{
  "hidden_size": 512,
  "num_attention_heads": 8,
  "num_key_value_heads": 2,
  "norm_place": "pre",
  "optimizer": "adamw",
  "learning_rate": 0.000794,
  "max_grad_norm": 1.0,
  "decay_fraction": 0.928,
  "train_tokens": 1339000000,
  "dataset": "wikipedia_en"
}
MLP neurons of a small language model. Each row is named by its layer, matrix (down: output weights) and neuron, and shows model dimensions 170-340. Each number is 128 + 32 x the weight over its row's rms, rounded and kept within 0 to 255. Numbers have three digits each.
A block is one neuron, or neurons of one layer that tend to fire together. Before each block is what it responds to, as a language model described it from the Wikipedia text at the highest values.

Function-linking verbs/prepositions
L13.down340:094207150078170160172155155145121102142176100082115098129057168049216136146139119126150134118125109121102114047157104083153141084140124098078124118110155157102167114090188141109103116142114161153155127044129094130134117152144133123101131164060121156095152061139203118089136143145114191117142179072090159129127138117192100134121121138155088115146185145165034081209178163178197158058136100146113141061120144149115139130107149158120065125050104107189125121084129193101097155137151150122150172169146118178124098166158
L13.down557:131134121117103122120103132138154134105166118177076105112140130131165176097099120148189159149161203140106146166092135203128149134140054074115108109122101117126069213105090096082136091157156120158141170101110070118079099138167123121160140142163106143171178134128174147129137097086143109150158150144121126116097105169081110100166143114183144130084154123078104067138052150091101134110107126127124131097185068101136102075108131165150158135067145119119151151142129117106174124114182085069140133129105171097073130130136
L13.down591:142148174087099072093107055123083160092095126189108161126118150127132065123167131141168184173115130138144131102139132137171194111106143094112154179131129115134125032034153127113086151177123149110097143097056145179148094146151144142174122109135188131104146113133140083118110118145112183158081111062111117137115190098109133121078093089100077153132145110091076160161137152140107162157121141155220120180162097169132128141169161172089118125062129086195131129111130098169150143091179093096153118161155132087115155116202
L13.down695:139111117176089118069083156092126161158113104156140115094155142143122079132139107125131132095140116107183179145077147185068192141115152146120115117128140103143098169098126122128093149140093122114174121154096148063106172153168181073134132176106077153172100161150212125140113151113144118089115128023181164162172118089130158088107115097134109151068111101120087099124129095095139122170126161146142092132127142164168112109091173110091135036141139074150108075128102113133122131082104132152120146154143147162086087151142
L13.down1372:137162067147142145083071137137158065144177124159107150179126080162133122099195141145137162190152093119186104157109135095088103067121121147189143118121155093122128065137126138154112161186069157123141112084092130103114086084127170152122163125039092148139060123191167106145152158100158105130158142138192208199139043176154159120154130138131126132168123100123100151137091099096089175171168080216138162181155114109160119148114161071147136117150139119097138155111124172209135156154198125127105170122116113171159118119156
L13.down1701:155124192139158081125083101084131105091176113174211075136174149113085133198105172129101103104114079125136157145101127140103150126170080105133137095132122101166163161094176129115119105132115124188089150189123155157135129135060103218165130143176197144142121122197164191134103110103115173166102126128101119172145151182118151098144152072179099129093125140145139130121142130085082149118125164068149134083141119129104129144130099154064147112161110112099097102097159115115125152073110138148093146148124182181143160142048
L13.down1846:098123123113152128109111137131132136116091228073131153149144135124097132112137170129130141143158134113140123101110096155132096141174131173141160078208107121116128127112139084116056154126126124132122174152160006106118119128163178178117146121031152118142127064179160122052132091169077116101105111135059151150122143081137175123212106125172111142156144104133104020086139101101124160120174138140137141074119155161142192119141122128115180108130105075146106152141121202146108097051113147149092228120134124124150143149076
L13.down1949:083121152134155105050140189190159080098133094196054122145160116192141152129105091137141141124132190117094117118079138134169094123159121076063126157070103129154157122136140170098076137138151157169078098117150099126137150154130083092121088140178159127120136141107080125159166155087113160131094133102139128099151224159129103172135101105124120128138081124138099119100133122129082174133072047156100166103066071127127110148103117122154159136161150156161164099116147145214118147129181102084054135120141137115104151092152

Main verb after subject
L3.down159:112153127113143086117114074074142146132149135071168111155146061121080126126171118169168144106106179131117127118102136118088095161092118138097161114151157090080076117186122200132160102120118092113110102199171136129102154154114181141163108105172119174110136150101126110079108135130166101105098200174158125172160104131127112099115140105064135108151123179155138255157184131130099184170106091159099122118111149142119198190148104135062171143101143133152131110143151140121081083135130071087134137158139206119113100164101
L3.down371:102118148145160112192147159159181122122127091115106153113132102139100100135126129171095095112116148136124152152148157069159135126105140113132043130110122128158112109111150138092154115162036182180108122145191146175153170138131135148129124176167180149163143125094120068148178142126154108167172145157125147114216114181096130132191097027086123117097112150162119159093152165134121068180177172129127186121223204147121147163089104121117112122113120155122056173142103130116173127119091065150131151119120153130140067114152
L3.down1003:152044128109115159163094137111137089113104121168129193088131112132065104121148117148122049044137120148143158136197109124108139140132144133091050096151102149120108104143091107036106149190112162131112091102137114108095177115142171148145141133133052135146118127133133089160162135109164073151182120154199125194179136096094089144161133125077119109078061134156116124186092181124130147190137106145120140096194107112193161147117140084099160122126156148114097116103124088144110132072095076114089136123168162093155076163173
L3.down1304:143186147115116152142125117112168112120085076080125150150150141129063109119116111156117112057163101141128059207110159127209098132111168140125114091162118101179121155115127083121043126144144174153118128044223113108139118143101135136145112139160084151119110099120130124103183099079081156117149166148177106212186108052136126136164084115198126175112077071118116132191109143144149125151128105175096162138157176129111106105101153157143191108066128116115108077140149159177139166139098094163179115167127155122175100106172
L3.down1410:094092156083154094154103151073103119136132074122192119104141142130107096131114118104115134100139167090139118158214143157126178134124116131095134141103070130114114132098123080079123118172089128146146075112162116167123108141146191125155193142168112108168118079121139102142094136075161068159156138194141131168102107115083138075139144082096130175162049183143098172074191102129077135194160110137127154128151108127134125116139136114114120146081119137112094126159089174160100120131090163154067170135139179023115098123182
L3.down1573:075113194118156139110118130142145108186075106121117149100137116128091080104165120078172172060170155082122169134127156122101134162076192104077087099164144096161035160091143140046155089192111128207139134132121179140127137131146149084134147151117117117177094086157142136119079128135171128145163147183168083125199107101134136135184111123127155133110080116165173129156104109114133132255133134149146181131095120103163093178151145092114130192110165147137068124133139113155137140124143094143091123133158135096157154085107
L3.down1793:077088158137117123101177148102120091133184133171085129032149126127170059138178145133128132053163106125103112085155177134174173116087131121104113099125105102057147153168111123097155143110132122185152073101107159156163145131167063177095161175138093093162149163075084108131217119082122118162167091182153158069120131071116160150105139124099117168140054171191128213118087134162140098163139193127103174094147132175126142149139116123047139129125133129086106181128114175121164106131135027124149134120086093162112136109130
L3.down1978:159076094129121141132101156140125190128131094125104109051137116138105098128160156119185055099106115079182129126183077088120162159111172102065085021103167116157102163179130094127132084151106111056148207200120175103124134108168154114166188040133128117139116141118147135098139150104140116120170143139142184164118093110111142122118155150116166120139134152144108104119125236135110188160200075110173085138176146131133181121161128152152142133110087167130140055109142105161110199139120128132119073107198147115114105160151

Upcoming year predictor
L13.down381:118139126086099180128143144114120129124096125132156150112092163107128130142129173073063131080145125074094134153117124074118118164086168112149115134169150094098099178124125110216185077143140103114122077124116163111112115148151059100176161131127139168083125165116123114069147143125080190109090158079109154100139092108113137134106131126118101126150122126122132127115126182169113178058068083081159108133146125124122111118125091162171088154155118102090101146031114129111121146137120172143128125179131118103134071109119
L13.down579:182192089094105117120123170132105101109138125035126162128134092142186102126128123187097157067107123137094112136158121159133134140136122121089125104099129143117072121095158105112211118181122144107137121113091156123102138222118075098166138097087073106109139091145086113145133154145159123099155107146143143128181134137119167123105129108073036147138143131099152109130167115174168164137128148087155144116101098142114153135115117178131160116099202059083132157135116163115119138162132145110107151086159159155120111168129
L13.down820:180108130136141071085116146144171128104115127085063128153151124117124120136140093143139126197106166126151080130222076115105195078145187123145096109133114181085059123117138125103079165184122089133115140149153112137084117201199160087132115125133121151122151149130146094131135100101092106076122157138125190102147097111160070099129147099103094146164172110129134255100070142144200034128171126091092086097161164123122162160101128159096164119121098136148088137157153107133087180146147157170127174144131148130102168079199
L13.down904:110137153135142112129104114126250115127125115158113138118153151155075119126104130168126135193058122182125129179170104062140179127145208133132126126096128148125133216077123098094037138197142097129079152149138121120153095127205104075129139116147147149100070077161131119152143156126128121124126123122092105116122120178150127114031142092075111139199144088145199223087107154128165130152153125075160164139103119125140147088118136138111110144115136120141108148116176147109123078106123174127145161115110145146115116089143
L13.down1036:141169094112102160126131104148135120190077208126078197091116124138184096190103135114077105107149129109090087090150133134129135141158198144130081141157218118090156120125147099166170133154141085119172149170124104135113070149143123131091109117131125128098105143100083152169165135119113161105099115094118129074117074169129126150096115194137148155124096153137094118132138189143109088117117086142052094075090139111108118176140168186156165131123188116170142095119146032148126139132168113157115109070110121099051128098171
L13.down1320:109085166203137181145112158125186103125118152131119179188114122151032134125101102143173109094164127114099195114172142098132084084163142119129096137120102095142125149163120150141084160000161108109111081166109155081141143170129116136111122128133194196112147113108133084173172125135119102077160036130128118146157101125123145148106041106141138140138090090145142175155062113125143101112095178102139088108116099119161181107100165176151182154154186121171150134128135112131123106091091135148138199113091008123137105137125
L13.down1425:096167164112151146118093129146089133138102097073086098121086164116144200101138116132093115141112135173121136128150130095079139150106134102072167202124089088099100147118160134127056111138093134121149108093118139140074079162111101082085090092123126109173146147140141080132112141152195110130155086155112151115136180091122102152102044135172169169133095105124115109143129091153111146088134143173148097107149171127152084112210153118107084197064131141103116138090109176152142171089117195076121105063135138128110100145138
L13.down1699:122116145096129177090186078104118055152121134158160152142101085099155083095166175155119157138095153137099129128122125086108139136122079097106137168086090133142156117149080114139132152161135147095035106118092109100169087147185174144096141069140189157104118160165144192128132155156081130103117120123165141110051134134145135119113115114108161127195116097143150112139160108142119147124168136098135144151126136126116135117172121070095148103135083178146117106113126118108141100081106102159175148130232079136128138116230

Second word of names
L3.down220:116097126122112049123155093199132128129117140106154117129137139121124136124162126076162076109110118175118110119127096155090126108143110148176136165122136152116126118065177095096139111124125091095137000144159120136133255159119127139106121130137107161142146223114141126105116126134210150170140163110139137119113158121132094103126150104120131126103129117126105130175136131103177053110142151131103119105140111132131121100159089148054153164130223186054125161162200059145127147163106142135144125130056124053178135144133
L3.down953:114130124220163119167138128178146080157134095146132060117172145104148100108148150158125101148047131140106099145155120147142079150080116102124095149101142179055141068132168158098147135123093139180105101116156159131118153136147101136122121107102117109077177124134071128137022120183117118127171220166110095087170131123135153158132121164102115127181133134150129130094114166102143134143130101173119102159168168141108106088069124142142065109116186150144143143147073168117059113142215165093148168136097095136126140116160
L3.down1018:104143094159058120163168116117099135131178151187117099095153138115094076161160147195101134089179129167076026124120209152110092132110132119137136099114154171099125098158114103154114123126109154114169169108098151134094073137142152096097147186112198089129140131152131130128124147059203115075169131085130154122114114134087144161098176137140137191079182187154164143154183100099135097148118163094107104131117169126200117122075147131106122125126139105078157064069133135115134147160156108131163120169126075116134106114093
L3.down1078:068148148156097147159074144064095191093178138124161114087153134139195187090106143136147098124172149163124119090131121116142114149093103117163058127131128153049100154081163133149145040179121104133141174110158128095132107150145075095115101180071112126145211159113101198105110157126144102116100162095098130108107113080155141158126111165171161160114131142126099067153147133104172171159122117152186154153071171108141127116122142093091140148057173112182078127126092230126151060079097116077100148139103144081099188168084
L3.down1292:098131155116126066171082106113128054167111104170184116139138104116109104121139128120171108164117137180144092161113078087109112143106088186123133126174142087126115122226106108136134129130097163166101132130137144134142070103112100121079132120086119100092146159138108127123134113191150171148084065136193148126145154133151175147125148018126109153151132120120179142129108132111202112063157130168150141115143175128155212102117075113143171071147101119126138108122176121076103123129150070090144131125101140078105126142135
L3.down1580:111129119146164092107148117152122098149148155101104105127099109152177039139165151093114079122107162118119111121067082149200091107092135094149117116155166045157108088092118177124162104098046121127171082176152109129088129181170114147119101116192113138076132088130160140131134132107136077129123124140104116137086140113132182140152111127156127055091107121086141093153128109082094115077137112170134142083103137152195151153146069159080128140101189147109155108132146167143178089123148042052138089120110107129124126121125
L3.down1752:090188090178181119108178101181107130139145118072172122137145091115196154145153146065124108087089178139110161130123081168138138134142137176174076186143102112184135115126139124107134047068076121180151149174086141184133100119166154123120123164124058128117087081154108141109153114081129066127082133137111086108106082085126115138152096086144199094131095129140114092140186128110078109145165071124125132071114144122146104188135121125143156055135099102066074151108146147119120074132172107133095134114094124124087136126192
L3.down1998:074108098166144095113192099122099140133102117106119121136136122115152121134116148147119126106018145065091166171122072130160107154100094084192124141143150089105138054097138151106145150123119125117154120174111113099132147153140115128160117060190081140154142053132126175144124095168152121189081167153109124123105118059074146127126093095135113116140124132162099123130085076069078096115147117140156114106086120183140163147151081143068090135116138103141120234135127175128094083100163156090104131108167130142121177152144

Abstract noun endings
L2.down690:121178225105175092150073144116180074086130090162134151086171142124115150120165127133115126083146107170138118149114113143048148109158073107092150192082155111086127096095154133126188073116122121178050123104065059140104144173107180049159172138121131115113126124180132114133132130105164076196146199153129096140133075122111114078114127130087143133116162179145077146120151113119148118159077114153110132090172204130124083176144127125134104125143158129149123159145091196078135073141102112102096134154112139067106136106090

Anaphoric subject pronouns
L3.down21:151108177139106153148142185096067125119085160156129118103093115137114086151142122077117068107140099066140153160125115142163159101113133121070144075146098163145077163168143132129121139172131115122143177111158030086175124143099140158150069075201106156134192113098141124150100137106128054088178187084130215109114122134116199106122110115133147100093120114139165160136099080137206077159129131067159145102158116169099141083197100132096153111176127104123094154145117129152158160135105098108203148135134175141144116153128
L3.down45:090181181105133115136157126135088148106140190157152129077112134136140080121165136156150124135120124139171108149184091147042105137112136060142119097108150139099087106128134124173131135147127063096123165181089173132166086130138116105153128127118103080148131183139100156145125120149141116122143167116133156128125110097092162093137099148125139114133120114146120120088052120063132101143142064156126123109176115130122150125134097134162099118120023049111043193137117204091130116100128093112115152138183103136178127150153
L3.down679:211057118099161149134142198139145097150132125156126121122197119144089116081179139082119120121182110089184121092171164120072173144127171110105135128144133107149154166166115155119133108174094167095130145126166119172162138070143183128118158163143126142181149135140145116135146149154093118095160121129113128161103108130154175091179103117142174170158140094149126116120146099152167165150126081086179117115185155179173082182165114121123101076089095129099136148101143145118126148156135071158144159107123169053113128143131
L3.down1104:101109112183139118121126128165229083106116144114099127069099141129171132065138128069183121051108177160112125136196126143121160158164098131103167211084137135148108155164101066140181154083156136043135098164089130158104113150094160111124171164154136105137097134160142114166185163233121084134128143125125144117049113097143062066130127096121106092110119116192168122078149105115124109094178125110144161137152111116095110123154148133146134127172182084182158176132177136178128154115098106133145109124210126115083139069147
L3.down1587:106079169145153124155137118151123167112080107095214152073120125121129158129121116116111137166127165119116193183127128157202146132138135126104060170112140121090108143093133164064088164152135113123189087186151145122133134167097154124099058090146084103105119102117105137099148132147131079089195164108109176161139123140090159089133169055128108145136077166150119101120198139146096084159143159126133111156118151129161114187122245135108144163131154112097066114114123142059112125212161127155141175134118133092105142080149
L3.down1750:157099120047151136158093131102153151131142091179154141081150114127105123122152108186148087123133118142172134155118138139111140150109169096088119057159143106166095143134136167147152092167095136101122169138139128142154141082096166140091117154164139114189148087082088089092142130160068103121137200155127142135100089145109187091136110154126171133146049131112159117157150150115126150194154156146120119143132127136179129186185097103084110144128106132143126121131132105061135141172062069104202153115121164083063097107106
L3.down1787:146194084135150090118106192102125078112107127170170131135073118147178077129109128129138090092111139077092133126148174180119128109119079138091117116166153124123157148134124175134149137102152170132134143067101180150096136084123123163172161110176144130133159121130073234058110130169098090104129144125136109156144166132138111068099107068162155100125153070176179148158137104121143140122081102120149116091111092169139088084148114146149119152158094105135091158113100141129108107171123176115213111116148097178114152126158
L3.down1838:131112191092142143149103208134132112118131131121111132114125130108087127095151120136210088146152108129212126098120149108130191153125138054057096097129140139183052203126166121139073191125066109184138133110157108093197153144146169135121159150149135046174093113109115114124123124117121104097117113141101175077131112144141141129152124113136241164064073168100132095145135143130149101195121148079126186100158127102164145204188111105116161118077114170094104112127120093141130150109179061092194096130121100113146115095080

Slot before bare verb
L13.down12:119111170120094095077125139137148127121144156156127106179122128114141215138150195156162093203096143106109092176093165136080143119190139159124105108092150156045255204147124126151120112097111084134153084173110112124087146131155201117132163151160147173191106255169148148172110174177069081194123175127101118153148150142080155109099111137120158151147113103106158107083111151073137146058160158127120106079191104081146111111127064146089105190165126164114129133115172109126132133108162222105115131156129101111117102145120
L13.down171:175135137106174071151143146189092107196147136161131078132112125158151200129115187109122118155141089098095137146122136145163165124119143115074133105072171148111172133083133154147107139174101087151197152125166119168077132162133160144162135151125112109165088113135154151122156121113136110162139118096160096140127150177112147197157092108104100147172069089109071100180126145079132115117125134116199071140132126151177099115132109099157099210103097127153058139153063159102144118136116106144170141110187112142116113123125
L13.down249:128102161097134158114042160108116168123192173124118122067151128150126111117124119082124132113149120069138147127145129118123109182064145168097139142170123162150117098143105129115147133119143131135234109161150123170162142100132135112158187152113127112090101105091173128102102102195140157102110148130089121143096102077109071167172138126136149121117171087141076133177162118117140033168177200123122122083134136121074102140178115102086090147162120122091150124169135051157053088131000137140163129103137106102098157092144
L13.down983:084186173134194090123139173179146104111055128048102136138046164159150163144170151141098035147125139158097161103150112167156104140079117157097146120078082161099122128103125107098077111109089146130143108133096083100113134110128094108161121120117092095107164162176101121119095139155123077129090131117171093155103167092091164127131096144144148154116120178117097127135120118137128149119129140159158117120123152115142150187166040152096169136106163149088112206153151141124140095074036140126137169111114103120043127133149
L13.down1194:151154161121132191164062222140121111100158102151099116068140125108182154123118212145175097090153121143139135120134119179145078165116117126059174088130117115146122162124109110080109137121131128144158213136171116147097120102147105142127137114087107128094152145056051137079102102115145203125168159138069101160109132101123165096141144127154182130122158109122148122144119127088103096106117148145141125144188140165136076022151106102166117080108085146130134162120119077111097112142050096135193115073127158090137092114117
L13.down1761:125079160129118124144116199148088150133128143126086141103118136136161168154132175157100167106165120131111100125144129125149166163119067141165157115156137155132106136044139151139108116097164127141178105087146099152126142103195167138174142141109209105129113141115167109132123070128146138137076132132029102144112122119136096157155127081115150101104108109135123168103140103155163104153150128116215078136142117092114161129173111126049122113127143134116101154144117056146135096126000151134179107128144041131099156076130
L13.down1766:133184116140159086133061108167135216109163163205131127130086065190142135115146112139144161152113198115149086115104105126219159196124062130114107160118128175130170210099113136057141140166134098110105149120132133119107125146137108127177122135133079101184110130156123174126142105096169160120157126123148095121157157114111097154110085033121158125113101106113170234129153171111149116156166145166157138156155117110137133134129138119134119124144094095185167129063106137137138131075080107115138188113136101128090150150127
L13.down2020:074144199131144112103176134149116116169085175103142062154104172169121167117139076124143113131098163127123136152114140097138115140151176131145174151148098132122212149145105128099156110201135117119124175117158118158150130124140189161141129101121022099127069163150130135141120110104136180129151152158163077124159136096144108144100123173110097142087119083081065062118114155139130139169162143150091098103132121102099120146151119131122183153120164109135141109158147103177158167125164142155100132080133172175109090140224

Head-noun endings
L13.down503:148145157144158112170029112093107111130177109140067120135121135142124165057162138152111107151134120132132155109125147176125216108121067141161171173078187082106154114174119164130147087143165138187106079096107137202092134117196176117109105168215069104142132160148126118066137140127105092132155124092151098184138147152120134148096117115148162166148113166110117084024146167113122125142120141080124188146184098109159121148114173181103150142091183061160122180090124146141097111134133118154110121152136142142207143067137
L13.down790:121162082121112056097085126126170154130140133133145136127152095129123083175217131084131094112132091127149091147103111108113082071135084134128171142127133102206115108100161164132130148129129137106130115143141082121111135124111087130092106145118159105144163204084127163121121106140100093163066086137169108120159135117138153131121103162083081175169123110152206131147037147156178125126137110054086142089135129117145149152144116105158127110163101152161132091128120186127109158136101136181098164155084100086137109150152
L13.down1081:149147116138164129134120209122118156090141106109111105109185165121061138125129099075128115175135197103166194110069143178136146133175091141122115070129214048077034122172160130138139141120137117136178152100087037118111094160146167157143124133076113079134081104165135167135134173043139130117184114125178129113107045126127100150139137124126130113066196093090122041144157124136154119120114122170150143124148174135122072141085140130099104061143129105157164115145112137164128163134154158136118142108170106132122146140123
L13.down1176:108134127142093116108123116137136128131119165202132180114140082082090149133096161161180178179123182143154162138087155144039167127167150127126119131148158089119096126137165139095171101161110147086072108101136061222086140120106098107130098110118094113159048111140155204172218143142149160132143117126162092077136142145072136093106164147164110118140113168143146145143173123165127148154099133127109105033128114115122069120117210081134068098114133129102197128103079061145121207159109122154062139125144181112129091153085
L13.down1259:106137139131163091140086157174159141108172039140183114137086160106112166153146125089085083120121070138168128114147120107180147133115124140096143161114096067146119130100133184130079187146065174133116081112151144113145175117090097070114132137128169084141088081169128104150169123153073151145125146166147121147133145118128036108124041166150101135158114142112131058158120144137103137140158072140048184146129102115176044119126116131170142130111109140207137139172142071123117086178136115137113138162129181148182085151132
L13.down1586:135115144133130159135102209154168152053154123136151127150086081140127159143137146161099049134138108130130107142157102160152114138182088147108109142130154121146138078106201171129089110121047106184012156151111139152110204139135135106166097124097105110102122190101132113176167148139077097119119119130145092124105186096124054209118128094090158145103129130104126163195135129030089162121111090136054178119131133126130108184140100117143091161121085125156174149118173119091212129140164105121127158126157155115134127117092
L13.down1603:149153074067203176251038132113158137167095099201166150186086156132149140140185112158127094084112148200124125103137092091135097130133118158121143117147119093137064142107173155085124157138130085120108157101145132169068128126092116146121138104115130109075085125112132127157165066135210174138166109111112150091112097095148095117149088091109112081118146118087157123108120149159137171130164146068159124126164097131114123105201178119137118100100150148147132157144118167170087122134119158144143148120120158120123105135153
L13.down1870:086183180127132111135178088176131132191114136185131149140061154108082069140136144135088157148129095086114121107109189079157116069136153132141165094131105101152104156162104142128092152154142172087117115126142105118120128116175132109145117120183115137124109141149126141142133132112072098098139049161149157112080070136167104144108134083045128155167123067107113147174073106134154098101137144104142107173157119210133139115134075168125123130175102129129098166136146104165069157172136110155111157134115151123095114094115

Table headers and proper-name words
L2.down1509:023139162088130168157146114109067115095127134100142096165102094139159124106116146147119119130000142129059164129097123140178135244128118126102083053152128110141120088120126177134047157123122120124122112156125192114128100158083169140084143194134138190169108102185135084147048122133130144130141143140096129125095115118114162102123152104134157111140154076121120111192132140134165118183127134145145120146176165125134134136094138097143103099139097145136088149115108116126103088103171146079127161134118055042064120124072

Plural count nouns
L3.down40:133109125089125122130078178120179179108142082099138123090167130150129094160162122116079136076128134114160136163176084127166152094124092120159117118158143134116113122096115138132143110114165092153120123172126158133132130150089118075188098106114089118104135062136133169120158111121138142120160194158096148142098087039147098129121132133115122167168126153088117111149104150031121109162184079196142145094109104152128115166160095149150162121131137184169130154166116111116132118161121067120146124110166140046141081145155
L3.down195:093149163103114064117187062112134165153143154112128202058113124125089162166090130087136080139123114063114185102053095179124158140140137137125139148165158096150138106125120148118123162115052115096134096174090159144160115157141132134224145199152128078078065140111148084109092141224124106120144154116068153079157148194111101110123070117123152098152079156132104083105134079125145099110082131114178153141120134107133114194140110134117155147207143112123127102112140216116105150138140151140108057128148129138121091204156
L3.down1176:157133137107138115145093190158169107116166072097166113082114113136141106107167110157097130106135117122153138162155099097145132116167077124148119128159129094153137084111110158157142105136125115096148174121169134098101156173124097047171006124161064117113153082122148140105150111122125151105173144168114112157115111117189075207137160123099073136175147171114023098129097152105096081198174153221107152093128102133185129153130105104135130145175101150130127167184109127113125144141071076145151139115139135111139065116140
L3.down1268:156093118131103039129208034155206164149126113108144125094113129123047182125122121088156137175142103145125159105116134149138085153142125164135144169123053131122075089152130141085170133133095142097144044142130154134146117126146179134147113183113151087122171124121126115135157128107117082140092115063099175163127090142145124145141110143125086147127085135114126128067180127154145129122179157126092093077127154139120129135113182182100203152168135086185136185183057120129134184123098096126210122137111126140087126127102
L3.down1275:125140131085140043124116062122143118084071117064137119144167134102134128106121133114131166147141123129163120125118120152100152117135069129122157155175142146153107135160119102122146103091147098088156163088130136118076081148130164143164153100134133182147091154129128155116130140133106113127101143108167173167116153085105156117135104118129068124107125119157130148087201168105160092158144123150138168094139175100052125088118154116090149136091141100176136120136113151143111116094128184158085150120148137175145139115137
L3.down1774:149133130102140118156092211155162097112168078114169150118133139158126123139187124122103134074135152105130132132138112114160127110140044128140141128130134096151171085116130170148113093120117119108134140125130104121106211130126109069124011146154080105106151107131119152134178119114157156104151177174128117147130146111198056187143146109143121143136183204097060078146094164089121112130113087204068151117109076133166123185133096125153092104182143153156137198150093116116144114166100072127141135118107117104135103129135
L3.down1869:118178173118160100137137106203130118126124110120106116053133141131110153125115124175140098115110147153168082121056137131143138135131217141111109219145103119116123099152159139076030124166147184139095112122132158144104060093067116081188159128135142045191141095107139143154140128081142139171082108141121164178092133105102115100118107156164104142115103147169151129170086094146169129123090132167114157127149112096142133104152103144128094104124088100114086093141114128098098051119095128149125122109154150101204148103124
L3.down1907:098094114119048121137108116135123124094140082142122128113137148132100166125122121126133177177155104129150086151155102111114132149130138126113112041153171146141125147110107099163054146053088112102096178166171084107103142239155152120136112112162133112169129139109147158145094143113118130155144160159119127200152151106129075086124131159075157120154100144147106142134078171085144126129206106147132109132134181137138155135143085135127122131101109167150107120131157078137115168090129053077117069114145148056193151150169